From a checkpoint of a small transformer trained on Wikipedia: RMSNorm before each block, untied embeddings.
MLP neurons of a small language model. Each row is named by its layer, matrix (gate and up: input weights) and neuron, and shows model dimensions 0-127. Each number is 128 + 32 x the weight over its row's rms, rounded and kept within 0 to 255. A neuron's up and down rows have the sign that makes its largest values positive.
Before each neuron's rows, "fires after" lists the tokens most often just before its 100 highest values on Wikipedia text that the model never trained on.

fires after: ",", "born", " (", " |", " 18"
L12.gate825 [118 149 148 145  96 120 140  99 141 154 130  89 148 139 130 105 126 130 173  90 149 128  97  24 157 133 151 157  95 113 133  86 172  74 162 128  74 135 143 138 154 131 134 183 180 104 150 114 100 164 137 184 155 142 176  95 165 164 119 218  69 117 175 142 123 144 140 112 206 112 136 125 111 152 141 153 150 118 145  82 103 149 112 119 174  77 170 126 117 146 133 110 140 161 200 160 112 101  67 132  83 145 115 169 171 194 143  93 130 153 131  65 111 142  94 107 133  87  67 134 161 182  62 136 147 104 164 103]
L12.up825 [163 155 154  78 104 110  72 135 114 138 124 119 114  51 197 157 111  85 105 113 136 113 143 140  98 152 161 110  79  95 168 156 183 107 131 100 138  98 136  83 121 151  60  96 204 127 117 110 134 182  68 175  56 109 165 164  92  93  35 129 168  93 166  76 150 194 114 135 105 106 130 125 138 148 105 133  97 176 111 127 101 160 135 163 123 129 164 132 108 143 132 115 103 131 137 141 153 140  99 171 100 103  94  83 102 117  88  71 111 106 157 224 131 137 156 120 118 155 151 146  94 125 152  79 170 109 165 143]

fires after: ".", "\n\n", " des", " Bet", ",", "t"
L12.gate2004 [101  78 203 143 172  78 156  41 144  97 134 118 130 157 129  79  70  98  93  98 137 150 132 120 140 152 126 187 117 135 115 106 114 134 152 107 137 141 116 112 164 173  88 127 222 147 151 223 173 113 120 139 196 162 160 111  95 180 101 157  79 120 138 124 134 200 188 170 116 120  78 154  87 145 168 158 124 194 131  88  57 158 111 164 155  85 108 105 126 135 122 133 106 218 141 131 109 157  44  63 112  99 127 155  76  99 137  54 158 108  81 116 137 128 117 167 136 108  69 133 107 110  77  91  73  78 139 145]
L12.up2004 [123 115 169 128 178 133 178  75 106 120 145 128 100 147 135  59  97 121 140  94  97 106 117 128 125 205 121 105 143 187 116  82  69  83 120 147 147  83  93 160 138 116 174 127 166 110 127 159 124  82 115 104 117 149 170  83 125 161 148  75 203 120 131 141 191 147 131  99 171 111 190 118 136 204 113 133  97 115 112  79  97 162 141 132 186 142 189  66 154  93  67 126 151 156 103 119 117 145 163  46 131  90 131 150 108 137 101 135  87 185 116 114 140 124 157 142 155 174 104 171 121 147 103 150 117 122 144 204]

fires after: " |", "  ", "|", "%", ".", "-"
L11.gate146 [130 143 118 131 164 100 113 193 188  93 132 105 157  98  51 192  80 160 126  77  73 106 131 127 170 115 156 132 124 162  74 166  96 162 105 114 127 153 129  63 180 124 122 145 185 120 117  61 107 151 111  59  84 111  99 119 136 107  70 174 146 159 105 121 101 144  92 171 123 127 165 182 144  39  98 155  96  74 169 146 117 165 160 133 167 135 124 145 147 186 128 128 115 123 138 146  80 137 113 203 140 117  97 152 105 169  82 138 187 141 136  85 129  86 119 139 157 106 136  97 105 123 129  93 144 150 101 118]
L11.up146 [156 106 192 188 143  77  93  98  75 143 112 126 153 200 122 197 109  97 143 123 152 159  94 118 126 116  98 127 158 138 113 173  84 153 150 110 201 183 152 120 156 150 106 128 176  36 156 145  68 115 118 135 116 173 125 130  68 168 149  92 114 169 110 179 126 167 125 149 146 132 145 102 165  96 144 106  83 116 117 113  99 118 171 134 126 139 176 131  95 142 146 149 107 142 136 120 107 182 154 101  70  65 108 142 138 119 145 169 118 122  99 114 112  63 147 135 139 128  74 114 115 130 114 158 147 144 125 120]

fires after: "\n\n", "\n"
L11.gate1818 [123  69 136 178 166 183 149  92 129 181 151 143 151 113  91 127  57 120 159 129 178 113 118  98  93  90 113 121 111 114 136 136 123 153 132 150 177  81 146 119 174  48 147 175  88  99  83  99 141 107 181 157 118  50 194 102 165 157 126 129 121 167 143 190 107  55 111 108 114 237 144 128 125 100 134 159  93 151 126 146 118 153 142 119 143 112 129  85 102 107 153 145 115 233  90  95 125  79 165 134 125 117  82 102 120 127 151  93 129  82 150 170 147 198  99  85 143 115 108  78 173  42 128  94 198  94 126 112]
L11.up1818 [ 57 142 151 113  85 165 168 145 131 188 132 109 119 156 187 160 158  95 137  94 106 120 203 164 107  62 156 140 146 130 150 144 129 146 227 104 122 120 123 149 131 143 132 150 203 170 108 175 102 169  88 121 124  98 130 113 112 179 116 115 105 152  57 131 121 179 167 166 153  57 135 188  98 153 115 146 141  97 170 193  93  87 165 193  69 167 130 127 137 152  87 145 130 141 121 112 178 147 121 155 134  66 125 159  89 118 168 116 117  95 136 151  92 166 105 213 125 157 147 131 134 177 157 134  96  70  86 182]

fires after: "\n", "-", "ops"
L12.gate1526 [169 129 100  99  70 121 123 108 141 138  75 149 146 116 136 129  94 146  90 119 183 116 139 115 125  80 168 175  47 168 133 115 111  91 229 160 128 146 124 129 100 145 126 148 126  94 132 132 167 134 144 145 103 127 119 103  82 132 115 166 152 174 126 173  61 114 168 151 216 143 140 100 115 188 105 106 117 140  93 122  89  97 171 141 145 114 122 126 137 182 156 145 119 143 124 187 106 163 195 114  94 127 101  83 150 171 134 130 110 109 164 141 135 192 178  68 159  89 108 128 105 106  96 167 143  98  93 107]
L12.up1526 [ 90 213 136 115 174 180  91 145 167 150 136  79 127  54 165 159 112 112 157 190  94 120 153 139 126 111 163 105 139 101  97 101 115  75 125 148 120 146 136  83 130 104 154 121 141  95 132 166  68 146 130 146 131 145 134  87 101 101 165 129  94 133 111 128 139 116 165 176  70 115 113 106 113 115 114 142 122  84 180 128 123 176 136  86 105 148 178 113  91  70 153 131 195 138  81  93 119 126 123 145 239 120 149 211 143 113 167 103 156 118 157 106 159 120 133 173  86 102 169  91 125 148 122 122 128 144 100 117]

fires after: "|", ",", "  ", " n", " 1"
L11.gate694 [156 113 111 147 106 127 158 176 139 140 119  90 114 110 170  94 122 143 150 135 133 227 151  97  68  75 174 170  93 179 140 136 110 179 104 107 115 143 165 157 169  69 128  94 109 142 110 162 124  87 119 148 111 159 130 153 100 136 172 144 123 156 165 104 125 100  79 190 154 218 123 180 152 120 133 121 117 123 136 168 149  98 100 123 150 103 114 138 138 124 147  66 115 120  90 195  98 128 100  96  93  72 138 152 140 168 122 130 152 105 136  96 130 101 155 179 109 141 157 134  52 145 122 146 141 109  75 135]
L11.up694 [133 177 105 124  57 147  93 132  64 133  98 106 151 121 130 108 125 162 191 113 154 101 121 122 103  88 197 132 113 159 142 131 105 184 139 101 124 118 172 137 241 123 111 105 157  64 169 141  81 100 137 139 108 105  79 124 142  62 150 146 151 122 108  78 120 124 128 160 126 129  92 189 108 125 102 124 110 124 130 114 155 158  98 156 139 130 155 183 163 138 108 104  99 124 128 104 146 130 131  88 114 103 100 138 179 153 121  68 134 149  68 128 130 100 169 191 113 151 129 163 137 176 175 121  97 173  92 106]

fires after: "-", "\n\n", " \"", "ush", ".", " ("
L12.gate635 [ 88 129 183  63 162 139 155 130 130 136 100 104 122  68 186 132 126  81 150 118 147  49 130 151 147 109 126 167  83 115 123 152 150 132 143 145 178 128 139 111 180  66 116 135 157 156 141 129 133 108 160 116  53  88 228 117 144 120  86 128 130 126 133  69  95 174 123 109 109 199  93 134 155 157 118  85 135 125 112 115 104 125  95 137  76 102  91 138 124 163 143 105 136 140  81  86 141 182  93 137 163 119  82 145 109 153  90 114 114  60 112 116 127 148  64  52 157 151  81  99 109 179 144  94 106 119 139 179]
L12.up635 [127 182 162  82 129 135 100  99 124 109 145 147 128 157  99 104 150 135 137 145 160 149 142 147 138  70 149  98 147 126 109 108 134 149 119 165 150 166 151 117 101 106 116 150 181  72 137 147 152 109 125 109 168 148 132 184 135 100 117 116 133 190 139  61 162 130  95 122 159 162 118  99 105 167 122 150 140 179 123 166 162 188 130 140 130 106 129 114 123 159 144 156 172 122  86 146 122 158 139 161 132  60 137  89  87 140 134 115 116 126 214 145 155 155 134 147 127 121 109 137 163 136  68 125 156  83 146 113]

fires after: " |", " 1", " 19", " 0", " end"
L11.gate1799 [144  92 211 225 168  82 105 148  77 166 127 100 151 129 167 102 184 117 138  47 110 150 182  98 129 137 197 103  20  96 100 206 106 123 156  89 107 103 200 136  95 153 123 180  95 110 154 113 143  96 151 134 180 150 133 138 146 157 135 123  91 157 149 143 116  78 133 121 185 107 126 142 123 149 165  82 133 150 133 132 127  67 136 186 163 112 132 114 174 112 152 140 148 129  90  65  68 127 154  87 169  59 133  82 157 133 121 159 144 121  95 148 128  82 106  65 142 139 130 126 149 167 129 147 144 131 195 157]
L11.up1799 [116 121 127 133 129 112 204 111 123 182 161 142 171 109 129  79 102 127 131  93 156 202 135  88 167 124 108  97 102  78 134 143 111  96  94  66 125 170 161 135 151 123 166  91  94 118 106 174 190  80 129 128 125 150 108 172 108 187 130 136 135 138 153 155 159 150 110 113 101 127  95 154 144 159 153  98 124 177 112 109 152 100 175  95 133 111 142 113 103 136 166  72 195 151 104 119 158 162 102  97 142 133 129  99 139 144 184 109 114 137 119  81 149 144 153  67 113  93 101  92 145  57 117  65 163 106 142  80]

fires after: ","
L12.gate1688 [137 110 145 154 138 143 112 119  63 133  90  65 149 145  97 125  88 182 119 156 162 157 131  60 135 171 133 164 118  83  99 182 142 124 148 101 182  83 146  97 141 175  82 155 218 100 100 121 126 133 149 148 218  91 130 143 163 159 129 136 119 127 149 123  91 129 121 137 167  60 123 116 107  47 127  85 132 172 145 117  95 102  98 100 123 162 140  99 138  96 196 171 143 193 185 140  62 157  83 104 113 134 162 129  98 108  84 102  96  94 108 163 109 172 132 128 161 124 151 147 125 101 112 148  76 105 167 170]
L12.up1688 [ 96 104 150  98 156 146 101 178 174 103 154 111 121 113 132 160 166 163 118 157 101 169 131 105 118 144 167 139 139 129  76  72 172 104  75 122 141 144 140  91 116 124 150 127 130 114  99 127 148 165 131 140 163 107 106 138 148  72  82 104 174 173 110 150 135 151 115 139  95 120 115 102  88 131 107  96  73 158 121 160 109 114 169  84 119 121  89 138 104 153 158 158 184 127 128 148  89 141 116 154 132 128 136  98  68 149 110 108  60 154 164 109 110  48 169 202 184 100 158 109  55  92 169  82 124  56 116 168]

fires after: " |", " 3", " 4", " 0", "ing"
L11.gate188 [140  87 158 125 115 150 123 142 114 148 102 125 137 116 131 155  88 146 107 114 149 167 137 166 121  76 174  86 103 111 134 142 176 145 163 162 126  56  96 116 131 146 135 223 172 125  67 127 164 149 133 164 132 155  69 129 119  86 147 192 122 147 123 137 148 135 162 139 140 154 123 138 164 103 103 102 166 192 148 127 122 157 164 200 134 153 122 216 155 149 173 170 156 166 124 141 117 112 108 138  49 128 154 160 109 142 127 144 168  86 105 127 167 153 109 162 104 122 119 157 157  82 138 204  98 196 134  78]
L11.up188 [117  95 146 156 124  45 229 100 109 134 191 104  95 134 119 103 141 142 133 124  98 130 118 154 142 127 123 139 137  95  98 114  82  75 107 123  94 102 152 198 148 112 117 175 133 131 124  90 126  89 131 183 155 117 137 151 100 116 132 149 147 129 132  89 179 122 154 171 113 107 156 138 142 175 100 114 159 181 107 138 155  92 106  97 146 142 107 117 152 152 147  76  95  74 156 109 189 153  83 139  76 106 111 105  76  72 149  98 104 103 136  63  76 148 144 180 145  91 154 135 143 170 110 118  93 117 124  90]

fires after: "\n\n"
L11.gate198 [127 106 108 150 106  79 193 137 139 168 147 106 160 119 123 173 102  82 112 121 123 122 161 144 131 152 149 128 100 201  93 162  90 112  61 114 181 132 117 142 110 103 155 123 110 161 124  90  76 117 182 140 199 144 162  76 106 136 111 134  98 212  75 140  99 113 148 142 159  96 139 123 126 141 121 107  92 164 120 179 121 117 169 116 175 153 164 136 110 204 152 157 102  77  67 144 105 147  99 114 118 154 140 121 153  98  91 178 144  88  83  90 153 129 123  85 101 121 132 119 156 153 167 104 105 115 112 160]
L11.up198 [133 140  95 174 153  97 100 163 126 156 203 107 150 149 147 178 112 182 127 146 119 101 112 134 146 129 162 155 119  81  93  77 178 169 112 212 133  76  93 162 123  99 150 146 123  78 127 157 132 134 174  88 116 134 134 145 139 104  62 122 163 112 152 114  75 139  61 151 152 106 134 116 112 101 155 151 121 154 114 180 126 131 113 106 101 151 150  93 119 126 120 171 167 118  90 125  47 111 105 184  88 147 125 152 114 148 137 175  83  94 165 161  83 136 194  89 144 126 125 117 124 163  95  92 202 141 112 143]

fires after: ",", " as", " (", ";", "\n"
L11.gate2037 [143 139 152 118 126  65  75 114 164 151  94 104 153 124 149 152  38 130 187 184  65 126 167 149 166 115 115 150 139 153 137 116 214 147 122 190 165 144 107 129 136  81  79 112 128  92  94 197 197 112 127 150 144 131 109 154 148 121 133 166  95 168  88 195 187 138 125 118 150  93  95  90 163 142  43 131  98 154  71 149  84 111 127 121  95 104 142 100 180 200 172  77 128 128 119 141 103 130  92 193 202 119 152 127 118 142 103 112 103 104 145 133 130 154 161  69 143  95  92 102 174  88 124 147 126  94 127 109]
L11.up2037 [142 137 158 100 109 135 107  77 147 112 145 169  72  59 121 171 119 136 117  96 157 137 144 170 110 156 114  95 140 119  73 137  92  75 121 130 132 122 173 132 117 114 164 134  96 145 115 100 140  93 119  92 139 146 129 105 143 182 125 195 131 146 113  71 180 153 130 174 116  94 117 138 114 109 109  93  94 115 120 111 155  85 100 132 176 167 171 131 159 178 152 168 131  86 128 197 125 125 117 159 122 121 139 109 112 119 113  91 192 126 118 119 118  82 190  49 170 133 111 132  89 165  90 146 158 131 161 163]